config.toml
hidden_size = 192
norm = "rmsnorm"
bias = "none"
decay_fraction = 0.574
max_seq_len = 1024
MLP neurons of a small language model. Each row is named by its layer, matrix (gate and up: input weights) and neuron, and shows model dimensions 64-159. Each number is 500 + 25 x the weight over its row's rms, rounded and kept within 0 to 999. Numbers have three digits each. A neuron's up and down rows have the sign that makes its largest values positive.
After each neuron's rows, "fires after" lists the tokens most often just before its 100 highest values on Wikipedia text that the model never trained on. A number after a token or word is its count.

L2.gate227:503523497490508484498517487503524527491465496418497481517509514561494473500535494497514518510476487516508520489513520544513472486472522508496462540504502528483507486482503550491510493423506518510476521510463499485470542513509521514517510506563520513550564517496489495480451473505469517516
L2.up227:524481495496515526496502514462491495469510485465470538476441538508498516462464478482451512508500455503484473524479537473523533480452493502504495503515501531535474468461499475521484507486512503495497517476486521450484477526510450498484553509512507491506519485504504494503497508488502548503
fires after: "\n\n" 71, "served " 13, "used " 5

L9.gate49:495460478494511519459478497507482517448456522479517484530500504517466492469514521464497478486467510454520497484481515465512512567503454485476473515494483485481515520483520487457474518486513496538456466468473544472505496498500531452508519510473510529527471515536540485526528476491469511535
L9.up49:503497520523531535545514512485488482527501547483528522492466497517488535550451476478496467457531541511478495483467484502445537505517489545477504514548550479469534552548505492495544461498504504502502478482510471497458482501492495520511501478465493507503461470446520482455492498474482491498
fires after: "to " 59, "would " 5

L9.gate24:497513495485488488471486481483472520514509504487530417493480458492510537449547496516507497475536521536478467482525491500534506497479505517513477524482504501529482498516512463489468486441503558502474499497500475472531468506490573481492512467500467487501453512456486495516480472512483461489
L9.up24:474497501494557522493525478513498517514450480477523491510462511514535493523514524477531514494516514541505525472466530444523538495507518466498495488536520480515518509488499503498483506521540532517518502499499501505500501469495499465482457505495549479470480519511489506497517523495432504496
fires after: ", " 18, ". " 17, "–" 10, "(" 6, "In " 4

L6.gate338:522503495543501500466503546497485485477507493519489494514535508551511494510503496511485473480499460556497498518507478475541500492508464515528502482514497471517482518451493567532466514474435507497495506501466579520472482467537478495505477459511480475486494482480503454460550488528489528524
L6.up338:483467532496487491495495478482470523503499535491491491521466531498580525460539496491527510511514503484446437507486547544515519507451521478490525529445492509493509505532482520496458469505514528457512444466460485444526516506467537491531474470523484490520522463511469479543451512488502512506
fires after: "| " 37, "." 12, "(" 6, "/ " 5, "16" 4

L4.gate163:467470514464463517507481483486493490508513490527480517542481498476456485493497516524464533507480458471486507504534468527494486462517482476505497470476529552535500515518486493464491515514517525505533544472502526507490520465507508506514486491515509469498498488470442519520528523529512488471
L4.up163:519510533490514499529549530489527517489518519543545466509545471488503460501496504487476524490454525518503539468534504501463468522478462515494511497503516486495496527518505458523513511452494491522516516478570479512485511526509495492527507475518504474497495471534503515478547503530481505485
fires after: "\n\n" 19, "of " 14, "in " 10, ". " 9, "\n" 7

L2.gate322:440506514557519509495544500467523537520456515497507507488503521502479463498520484504516507499471486498471490516540480475456488525507529462476500537460456525505514517470500532495490511504511500529497448494488471453494527500511502473480506487480529542518528505494496529475516502544488544530
L2.up322:508473508497508516529517505490500545532474523482507519482469522537482494497555480448534484493593485474458479502537485509513493537454521491463478506490475489530514494546476495523527508508493496482498473536487485495492535505490480487489568494497480515495476525520505487530473522483454517516
fires after: "\n" 66, ". " 7, "- " 4

L6.gate331:502515542479519541488480522502485469491491540522498413489432484514549499474492510499500510506476532464456500502520502517486489465472492470495477518543495487482520492515488451506529532531515516478530467516487466496550493499458525498486549549488492497500468522493521498485509546488472477472
L6.up331:504511460493505515461526490504470466518480497482532485499461522493496528493563472537531546526457496506420514532500478477483520515516479466501468516513447510485530504470505478493492491498526471489534517484522511524503463504486506501538538517517489599515496488528525494525508503512470484521
fires after: ", " 55

L9.gate82:488498485492514501463470458488472466499519494487498472561509494481492512462466499495474515564499484569500498491444546515473470519511499505475500481533521476535549521472518493516476479532470505475479469521523501513544491524478493472465508453514507498485521481524532511519523472509499470485
L9.up82:463479484507557488460480502501488488483494526501502449516513477533506499506547494537493497505495500503499465535437529516472480502539497497484524543475520487568503495474518482531495526525525463519475554504517496507496498517527516484487508480499536516470556509538537514465467483465511493498
fires after: "| " 22, "At " 11, "at " 7, ": " 7, "on " 6

L4.gate474:456490501501486509479528521498474533492568478511533510522532503552499483503502449499557506481471509507504513506484498515502537521491540516494528492498526451498503537498469524494478477485498490535491490472550515533524481518488512478503499463478504557506496523493494543502542515528545494504
L4.up474:494518532513509528526509541481470472524534496543474496483511499523489482527511463499518494480497544521501521489452489483513465527507535498517495560515478468514547536468499505512438485499527503523505513515508518513523501520484488493499490502501496549524529518485472531532485533507533459505
fires after: "O" 20, "F" 13, "f" 7, "Ministry " 7, "Released" 7

L6.gate60:529526527508497487517522508498518495509479520543500441507512487496480463542538519491465534491499529479490463497519524484477472456540492526504550459454500475519505528540508476538460535539530506510490522477494459485491526524521522524502504492503493527483548497497478451500557482463500468541
L6.up60:449509520536527483536511515477511502555529471513518454509505516480492509491504497483492498524475514527485490489472525503517493520543521554526538501500468471521487511471466529491508461530492521470454484528500517520471468496511495474498457451499519474536473496507483514492464502434490471474
fires after: "B" 16, "Be" 10, "A" 9, "Total " 7, "Se" 5, "at" 4

L5.gate145:480484491503568441463513491459450507529535508540516524469503502458499511552498517522520539510489513502494456538519485475511512459493485484514495519502498522502482498475509494520505514484525509485402502514505522501430446520533534527507492508441512454479508502501451480528498483515521473504
L5.up145:463508467483538516536524496504490551477483470505512456505519459541487495485472488461509527530480533515511515511534528462518516481513496498535516469505485525538498499536500486499448496507470534521476548480495484493462501528530474465532495533448488486525491527455472479498518524522525519489
fires after: "A" 31, "M" 19

L5.gate307:468517513556512496493489517499525496499474518498526448540550545533454485506521526491526497497500496490500526498453488503483535495524501493493504463515501502528511540503515519464517478499564510513463504507519503476517469543525490522513489501496499550482462467474479531477509465571466505490
L5.up307:506512490519493492522486474497496481502474546515505489523551507482456464514528501495547503500545488457490513557474495521484549494541504491501471472533515476519464499514493502508466481564511479570482444481535500490483498510495463478489459503448509508489501500478502528483502486548486462495
fires after: "| " 40, "According " 9, "COVID" 5

L2.gate102:503538453497499498542502507523475511489468502494527498506505482496495497531502496493487495487482522483496496530459485509514539488507504582532511500473517512501427506498504516505535478500537481480525476528500494486504469499456489489475509487463528498556479492447467469516461507480516475483
L2.up102:495495464507525494519514478502475508501480485483548500513539469477509491505517516484474540472505512523514474521432515504501507489500508547503491502501515490507491499481489526511514479486523472498468508510516498485482493494474481491469528501498488480538476482498462475509478465409453519460
fires after: "was " 21, "is " 8, "also " 6, "been " 6, "be " 5, "were " 4

L5.gate198:503500526500526479498465484477498480497488531501513512478487508494474501563513489473487493476550531525527484518469498468495520507495530476509486510504461458476520511484515466463588515420489479496524535469504489480478448519545534505494462506499475483485499491523477515491479464506492481508
L5.up198:469485471452528518490455489486498503478524526508528529465480526504479496534497486485521491503493519552466489456475507496546500486518513491514477506464482487468475491487490494478517521471486522512512472557487423478496479483509479517518507517538492533506517522488473497471485469513509480520
fires after: "|" 39, ";" 6, "amp" 5, ")" 4, "hom" 4, "Inv" 4

L4.gate87:547485492510540510497466545465477528520517502465497555525467509482479491488522517499528479484542461524487464491484505521482521473476532480474504497518486526497504480521491489465535503487459499481494533555537521515525487493459482490493484487468468541473468500567506458476473492490548517509
L4.up87:511468493500512518496501484501495512510496505448503503559482505448530503489516483468486454492542504484483515530533493516453503454485448510493503456540476536447528497496504472512545523508492511490496511469524493494527493479526479487496501519508479460490498479549512439499520505496510522495
fires after: "." 79, "|" 11, ")." 4

L4.gate353:517480455491514533494499463484530515470488528558498519496479512512477498529495537493518508502493538465496531475493442519522503481518500463510502488484526496495500463510525472497507486467484494482470528495508490507460505515485468514493501504524502484532484538506463506508516542439499501489
L4.up353:524498526473464503508460527471514543503521502531497462493464462482472535480468502490501511492524497552534530522549490526485473511430488512477500463528481495483475463466486483505511481503477515506464499494487521481474486475534538548504494498497497502480522494496498490495458476543538463543
fires after: "\n\n" 75, "focused " 6, "\n" 4

L6.gate127:513533485482509483506500499468513493503438521493488482489522511526528477522483532502497527530529459521496469475493508485504538547569487507486510513511491514506524455480512523476519491525461476503496499465517500479511481515485503490478524518502531497502503514507458457512515521514506483498
L6.up127:464508495469475479466460507525514493548510499529477472527477502509493527488542548476522509525514510484476488509517475492497534513469533527515482492499529494505516504470474448504517481496481478463472484516554543483479495527517510504520516468512508516483488513513480453504526491493490513481
fires after: "–" 22, "." 12, "-" 8, "," 5, "ft " 4

L4.gate227:500495500495484538523501516540499496470492524519508548502490514504508508502541476513483505485528488487496499493479489475547486465460516531473498515546503507525491496463483543484529496518499476540464519463493478478494544468494519540473487517464545525492485481480481488427484482514459489490
L4.up227:519505525519514500527487510520528505473508549536488528517480499465468547491460512465477509489503518484557506483560480489505551434498477541527511497514447477527508505492491505501504444526488488505519486497504484501493532517524560509466465470526438468518495481477518477455465525506455498477
fires after: "is " 33, "=" 14, ")" 6, "an " 5, "was " 4

L4.gate317:498472479528532517503510465451446461502502502496533539549510496526509483496529504540542493471493548530505484553549534481456498482473459476506499504491469474502485502480503465454459508502512535505479492539540477523472519467474482502501473482479504514505473511498502513472486491503522490495
L4.up317:507473533529529508483515510487494470475504522453466507581493500530517528440498498541491496493496519522454508496521513569518515491466487507519494518459481493516525499433504512490492484506500530494521472533571513486501515519483517556506496494530544510516527520505518471529476515494539501490
fires after: "=" 24, "." 22, "However" 8, ", " 5, "well " 4

L2.gate504:501523464464521491487496513516510480517533473486494525468508449531507461499533461507475504477536452519479457460474444538544525502485502511528478496508480476535494501508519496500508522494515503500487489499492509487525481519497506522517533429489505499520537483565528476505529526461493513490
L2.up504:492540511455508527510487486534478451491503499477524457478530435511536454538510485498461480517531464521452481488453490510520515502500515502495567462532466510464504481464506505499507504482503523583445461528419462480485485508496531493495501505510470522500472501517498492529482480459481513503
fires after: "on " 32, "| " 28, "On " 24, ": " 12

L6.gate33:547476488518482486523479511465522487442507505487428481510515491515527476509513497534492498517499447494453514528489488514498487483518512528477524481478492516524476554476511478454482478465457500467483506534483495563522499476516498519514517490499549503469528464511509498492509516518509494486
L6.up33:501474538538509500484522487516511483475525529505499444517531470518531510472494486499499525471528515462522474505476485543484559518544505521546520490492527483525530485490521474503520500523477527492520471550502501467488506549568527502451522524507489498457507524535502488481486549505506489529
fires after: "| " 49, ":" 12, "." 9

L4.gate267:465541547501480551488495504469499524479480517466524468521469513491487473507514481474521470518468486504530476505475510501522489473530509492493499528482464510479499483509463510515496499433508514511523529493515511545493494498549430493493497471500497528475473516512443501496507497486494507522
L4.up267:500516566514505512482544512471510549458506524463492487548494497499504515472471501472507501487464467488479539466476490484489488504537525502507498515501458550485465480481487513512525527462499481490520501525532506508480510461538493514529508487525475514465478486504476517493500491501481497538
fires after: "==" 98

L4.gate7:506517490489477501459499468515510518520510500511557484474485504529487459512520469470489483523499500480463485459533478480500502531512486512523511542524487499536493509472501489462523534503472508522496517535500458522541500455537485499490473544473481524514459499537487502487524527518501501525
L4.up7:515535505457516494546484511486518538503475531538492466487508516511456513507518478515495510456514516474484518524508505518488471544521493514472559465430523521502468467496506518507485517489491473476491538511499518516557516495543495480491518589483521495487533511520492500488473544520483495523
fires after: "\n" 38, "- " 7, "Clade" 4, "cross" 4

L2.gate365:538505504490505491516551540522491455488487490498534513500526514496480479537540464505516502520467482495471472502508473509504488501517495496511497504477504526508487495491495509512501472485560471547470498509536473505537554508477482507496497497452477477506487477458509489513502498545503525537
L2.up365:531493500490485473539539514491507455539498494467551477530505495494570475504504478519501514545475488551492466467499502547496471504488445503499530454498471490506517524454487521517479500483528448538460469513525509504500468506450538497480487472479513485510515503471521480462536492504493514533
fires after: "| " 47, "==" 10

L2.gate22:515495478516473521491441502506501508490477500475477465523532483533501417515469512488481467462490486477504452533511529504484518473510449498465484462547519479483522493487480493527500480481496496522498486477481503487528537495503518464509507544504518461459539508501485503459474512473543503516
L2.up22:514503478498469482459500467504480527493458483466474476518537507528489446518473517474496495469494505489500460549502544534535493476512486517461454479524547476481547496506504519535500475469478497502484523475480493485514527492518530470468486537503528475480554491503517537455485498493540511535
fires after: "in " 30, "In " 20, "| " 11, "M" 4

L4.gate278:500487494450503529496499480501496535467524443490515539482531469540477521496476512499488494510460515517488473516475471542457483477501544558476443507469481499533518513474485473515501498482471513472500496526473507513478528481529475483453478466504464515500501501480491508503494490496487463497
L4.up278:494471468489529482491483467471487497518457512500496469474488471497477548550503519561516463509507495528511456456521489510516522489513510522505555516496473525486458492482494515492509525495488460496516537488480464563504531514482481483528489520508513509471442463466526494515521528450491478496
fires after: "|" 58, "|---|---|" 7

L4.gate306:471525520519479513511466484467500503462490568527506510480495501494479518463505499540476530502480521436476483502483518502555516517510512518475513517496465494483486440457486509512501486471507459527446529501511482484457476506465522518506485516486465531475452463500478506475516521517533500545
L4.up306:564528510533494543487491462537524467497497539485514509473471471488501511461478483518493470482491488479492537473492479483512505500540493496508486492507504488448474461490511492512522468467489500551516496486485514522522531460482488499467511520453482556515497473532490499490438519556506483536
fires after: "as " 34, "is " 17, "was " 11, "wh" 4, "As " 4, "became " 4

L4.gate90:500504553542514482494487478475491496527494522496515452522510458520513468451476494490491451464483556551447504515528505492483489481455534501486525509443467463474486467503511496528513483477492502504507482518537489528492501525507498495525515492495515519470525459455507496542499492466506481529
L4.up90:473515504529494524445538456503506495555494498504514451522509461459485436519513467498514474509522558529473490469547555486460455504514488499508475486463470446508509465520482481482512523515500510514511500523488499526470493511534489530545503500505539530465551498501495522497473542478477518500
fires after: "==" 36, "However" 18, "=" 6

L4.gate102:563475543511484507486508475499516502488525497471502510464483532471436516508514510496495508518514515570485501498514475510463509513501514516488525494512526509483482543509491481508514519507538495524489528517512453578525468500470494479489523528482467511515502486490493448499499504513544490534
L4.up102:536514503497513476489467480498486500517478518507525512442467496452488500488542429516478498533517518485509463506510493547495546499500469533476523455482486469466491486481518556463499560513520491521497498506509454505483521545457483511517491452487512489516502500493482446530517536517497510535
fires after: "U" 12, "O" 10, "Gu" 7, "A" 7, "S" 7, "C" 7

L6.gate239:513511514504483510497542477535490514504484528494466479511487512497494525496484545526510521468471514490510470469536519448505503478543496528495500483483513559490515522510528497485512499514518457528478468538520472501500503515542487499477517550498505541497495519509494510473507543507474489513
L6.up239:501519522501508493502466478489494469551430531518502499500483508466526485504507521484495490525484489500560493540509519512480546530534504479539494490446529503479492525499486481476506511510497464484495459518536532483471493537539497513539506472533486504509487505514502528508457533497492490574
fires after: "| " 39, "Republican " 4, "Belgium " 4, "Europe " 4

L5.gate352:486496528484521552514468471527503511533476510497498511554494501468486417500503515489506451501492503511497506501474471487504500492478514481461491515498477526466499465486502508549501462468514512528449511456509484500508492477473496513526496512484515547435533473500527493489489487509499543501
L5.up352:469501504453494535478500464488498524524509525476494529536486459492495461486480515501486533502429492543492504484484471527470506517500456458509527544536503495491464490516508470529521511477510490521490487494515494519505475545522455483480499533501479485459495507461522475463493478504513557484
fires after: "| " 31, "Ped" 6, "Genus" 6, "\"" 5, ": " 5

L6.gate101:511486467535505527471520512473469506489499466475538505526498480516506487496540519496544464515510523492535451487518526472497497412517532511535512463451489489539497562464491503509486509492498518540502517506512498458510515466544475487493553499516501497467495513483514501456540515509523473527
L6.up101:517500506479540449519480453503491485494488498488470439476510477473516495502491497501532494481547500505496518506510496495485474505493530511464506513459506489544499497457524494523484531521491525535489463481502502455497532513498528485493506536468480472480478470479513465417495528462481491542
fires after: "| " 27, "- " 20, "\n" 4, "K" 4

L9.gate440:497508480548481488489550537533557526459560522512476502503492504455521558471494484479515487514521480507499524507476485476481477531483513458501499500517502560504520543531522496485466502475484511507547511482503501472483534534493486515496512474520499528506538496490508467512508502547533489506
L9.up440:531534502530446505467506483520535530493518531471450479496543497485499489514477508528469513504522460526528540509495489482520550466507494506478475510502496510504515551478535498498500462491527549446536464486479494544491505479486509443496489460489497516501550494468529509507489509538482517548
fires after: "W " 15, "Pld " 10, "D" 9, "N" 8, "C" 5, "F" 5

L2.gate38:482511458520563494518481506482543495484449505506469506511477538534489525511480505491512525503496505481486502491501508499518504518499483506510529531501471462502513536506502474531442489500474486457509487470532535491507501527466455505470495458534525549498536521510429502506442563461498514537
L2.up38:556509498477517489479527497500477542507508488497506555465504438468499471530544551482503508521511509546475503495504465493569476519471526474474455477506504468458519521481505487523497520507514507489520507485492458446469528455520479514519503554504482475495481520491521496483537532482501471453
fires after: "\n\n" 100

L4.gate271:507482519499546475487490525495493537500488451477503514492489456506479489527517511453513498499519467461510512496487541496516518509485460491530498482508549481539513531535487513457500484449497545488522518493493504525470519532501492470493408529494533512504496516531530482487446530488511514496
L4.up271:494492455494502498490485491481532516506504492507437458522509460446499488474520511499481496536494532511452502506466505492444479485491527483472534487523497518488499544494503464518498473504531495494504508509490485490478458502478490539499465487462494525462458511522503511488476505475517497542
fires after: "\n\n" 99

L5.gate134:498494501498508482508495509459446483496536483526506523516487483470493473511481476497492511515498540523515463525541480498524501467492455500501496476498497458471492514524498477464517503475517602498527531557513492528494535464519496502518490524523518556486475518536479513458459503516523515523
L5.up134:530485545507490471495493473486429503491536521516531498524465510518454510511521506528530460520489524520533497518519471497509503502502518445479494494505491507488500524517489509497499469519476538497479533495550487495476542483494493546485533452533513495484459499511484440472488484515512535526
fires after: "| " 40, "A" 12, "O" 4

L9.gate270:539532525517503498498496481489505500491487466515495490532493482470510465513470511532526480476482494476533538492483561451438496452479484487488452477484530513478492491465463453509506478486472517521481480511462534489520531472494512504521527475499465535474512555501523497496557507490502494466
L9.up270:498524493492534498489489471485537456506502480498507482509511480468456440567496480519510474488528501515492469503472453475497525466438500471528477495467468519532526471511494495495490532475489491493484502492467534508482468502503529517514496527516487507529477527482493513516491486503504466553
fires after: "s" 21, "bl" 9, "B" 8, "b" 7, "h" 5, "| " 5

L9.gate379:514459465477499549489517464450476499494488495492474564542495461463457485495536539493501506496474501534516462519483468448458512507499482520490511488505497491513483497491508490537501477488523481516495511498526526516532501520561513482503514491566529484461546520444508495516514464455505541497
L9.up379:471488491533499477468498498515493527515494495489485499530524505490514514471474513493503516504532493446488480521470515507504483505509496496509446479537491510502508506517497491537489505490514469496494496459517474467545514530494483486491475469521543497470514464484493508522507449510528528457
fires after: "(" 23, "in " 22, "In " 11, "| " 5

L6.gate238:494458529484507506535514532491515515496445496558526486523518511551469493503518526471518507511497481527489480530495505454536512502503462458464507499499498500489477485485497532471463475551503534503487501516475494498528448499497469521490473522472485464485464484488483482495506498504513526547
L6.up238:462506478480504535497489514487473493530479514487460479481512508490494478470518519475508473510514469503475528481542478493470521544494452515494539500455538507515529519476499510468509522521520477529470526495529514488500485493492513547474507540496479495503454494534482533502475484495507486468
fires after: "\n" 30, "0 " 18, "." 5, "he " 4, "li" 4

L2.gate389:527497491572516487496519481488535485510485453502479544498514506450471561502471493500469498472550549457416515511497517478467519489479472526484479475507495521490500513467510513486505503510481477462501511530504547550467482525471510495509505483456484502479494498502519481494466469470528515478
L2.up389:546471526532518490501504483475518496544506494533466501478453499491478549482489478504473461508507531471459553509452487535489497516477482507505500463465498517518479502468521498459490505479503445462503508480494532540459480491488523495549494475495553462479461536418509484490485504466522489516
fires after: "=" 19, "- " 18, "| " 9, "• " 8, ", " 8, "in " 6

L5.gate368:478547501518492499479522527465508530480450504501530530482526497489528513473489483510478503532525483535460505528510508507543516448498489487498510514521417501518498439473500484529493484524478484480488476492514499469542474489470506464487528484489511508521480475436519538523478506505516499528
L5.up368:483514499488512513498498474487498490505495534493495493444489489488468502505552504530552505528557498473488482547529502499517516506558529493520501521556496493536485485455487515524467501527506520514532496548456448511493492478498479423478531513483500548509438493478492454529508505449494489516
fires after: "," 45, "was " 15, "." 4

L6.gate408:450545463513450501449479527511523535476512515482528455459497497521513493466520503507517542500474518500467529505514529509515504529505516523514509481502509490508493515510507532496510519549504481497458534458444450513532518490516483485500539511526494490508515478478488450497517496507511456497
L6.up408:478523499496474453497463482541482485498490523533483538502556470521462484486497503494470530513523497510497488453539524529492511510527523464532496486548547504482495525499519473509508517499488501474501483518527486565479500480452474499511497500477471445519473518523482500494494465506491556433
fires after: "–" 21, "°" 13, "km" 10, "^{" 9, "-" 5

L5.gate483:509538510483485480491453471510519533560495523520505533541521483454499469502484514539486503464427497531500469482487509446499510501482476468497525462502519517503518508478523519509519510545483504528499498474509506517461465477551486496526490469490494532492497466520501480516508504507513478556
L5.up483:497500476503542473502519567502490480506513496498518479492528498502523522513495467561491507513484480494507538516482527524521517477526486445488502479493524539464477485503518514494536487490512525510513540456504466516441506474542498542482518522514509532535454468502503470456484514479470459520
fires after: "| " 100

L2.gate206:498461491492515477487514548514517484548533477503523443508488503473451500489466455503518493543495503550502498554532508517476511462523527510545491505487477512477497502514495505516526510507486471494516453500509497476544523515473466475502543521520509463519503525467485496502484492456508509448
L2.up206:539502524471535496501489548493524486524519504479517476506519452485472505460494464529520522494537468537498500548553487465505474453514503516517482500473505520488506539510498496549511510519511489504485497505519489486539482514452477461489540536494479479503480495457496500527520523478532517487
fires after: "in " 19, ", " 16, "of " 12, "| " 7, "); " 4, "to " 4

L2.gate454:517526492491473512496497491481513498484487480455497488531492503515479523533481537513495488491501463496512446535473471540463493438522468502530465491505489489487489495524479468478504525499517530497539528492498511532488481471505496490492502517471484454486513521505477525484512534486513454490
L2.up454:505482534518504513477498462493505534508473471494466548522505483505498504508499551547494482495454504502494456486440503503494543467537510526493459500487492492497505494456504484509520493464509487530510484538533491499447513484539468525520497527462502475489504480500532509482527467514494493475
fires after: "==" 62, "===" 33

L4.gate357:495507513509457463495496454490481530473520455531496522484486510470489498479517480526500494502502521450489500494494450499477513504518515466536478521471492514525528504468504454438469493488506451526515515544484464511502514505521482522535555497508520509477549484469484514488512511491497429486
L4.up357:483513504471492481453472446516495506538496519498498438501518499536515502461495505492470425499517496450465496530518503474447544525480546459516460494533540495448529453475502442459492526539496492553516514523483487490476477532501502492510518484500495493494499486480514505496489496486527496531
fires after: "==" 24, "S" 13, "===" 11, "Az" 8, "Sh" 7, "," 7

L9.gate0:501514476487505486502521496511482476481508510483497474455499473493480504534508474520479525526491508518493485494513530475498473481479493501514475527520501505520517487498493493507490503505422513495523501493403431502495486494519520465506504531522491497503491474518491466527512525544523503468
L9.up0:510515522405498472541531496473466526492498494496477501522472493490487539504487503475452500498480436527505537472498522463531463532508459499506471511496451530462529460507490470541475485516528491516482473515500490488512514521476481497505513547496460474465455506515466513497480496518506541531
fires after: "the " 18, "and " 9, "-" 9, "198" 7, "early " 6, "197" 4

L4.gate39:555478499434487529492476475485481506463506521491445517510507531561471462499536486519503473526478473482498501526526429490526528501518496531502484525505508507489454523489495456504506504502494520506496506521542499509510502486488530460495494482466534535488520497493548497508523529480509521500
L4.up39:523450419502485514490495447496471527472465470531516546526529501489531465498526451475486500502480528469486515555485484461500492490506512444534506530540505447460518535459486489514469503501516504484485502503523484468520495484495527476501525495522540477534499512536560532536515500486507476514
fires after: "F" 20, "tr" 16, "f" 7, "Tr" 7, "g" 5, "pers" 4

L2.gate420:541488511442492473473488505522504522494492493487507508498539513553514496491494512497537521512457496547462539450478474502491496555495479453501530536408518522455486482540489475501529481489457518528502502489435527523471522556498490495527527494529471524499478520487504446489473500487471548479
L2.up420:472505490480516481505537479500494534456525464539547549436506430485522479525526550488522519528510441506527498471493494484524495483501472502519495497505453546505470493533485486503464481493506506533510480490524509539481479474525503507495552505528490514502491480455521498514495478462421466528
fires after: "the " 56, "The " 9

L5.gate332:500547544521520516492504484490523485518525510493460515466472532529469511504495471517529510539521497524480475502516536499477561519512485493530502517529504520492486508472503505487522512499496427480473483522498476537470465439504506458474530488481521512535467536500501558481528532509488509510
L5.up332:487490518520505485534538475515521483489472494489519501561498471479500529481507503495498457503529513551497458465504497531520479537500466467497496538517497495514480513489492504494489550485478481526554426500564521474498484528485546471501473509545499509471524490510483497524475501490504531525
fires after: "," 44, "\n" 21, "| " 17, "." 7

L9.gate244:503474521509505495498519492497490519490498493510503495501448461575472506500487526496476505492527465518480452500527548465490530466464522454474462507515477461460498498505518471480499489481517477539454477518482518509482451530503484471529493480521527528524558507511503514487463519484499523484
L9.up244:471482477478469524484513465536522479494503529506524551513496476537515531471499509508496500516526504487484479515510535503488438491542474499500531510545550522486505512507507454504529498482475463531497438498499489467475575511495463472499521503476497466464506504474486507495484474468481504500
fires after: "to " 42, "re" 5, "not " 4

L9.gate228:500466517518436506458496480518507532481483501483469489490523515481502502479542560474547444529538517517539520498512475453502503512543504526492518499539502466502541542512468486507530486521485530545488518460500534508534469570493510486494474478461498504510538489521478525550508522480533483518
L9.up228:478506465481444564505561486478522470519475509470514481490490447511489492482465480476505476517485518476512501562494494472481496499486514464488508533473558492475514483514519487455525507518519517545509503447512546461458488493468504536516492466496485566511503501517508558491517538506450494511
fires after: "to " 28, "re" 9, "ev" 5, "main" 5, "preser" 4, "adv" 4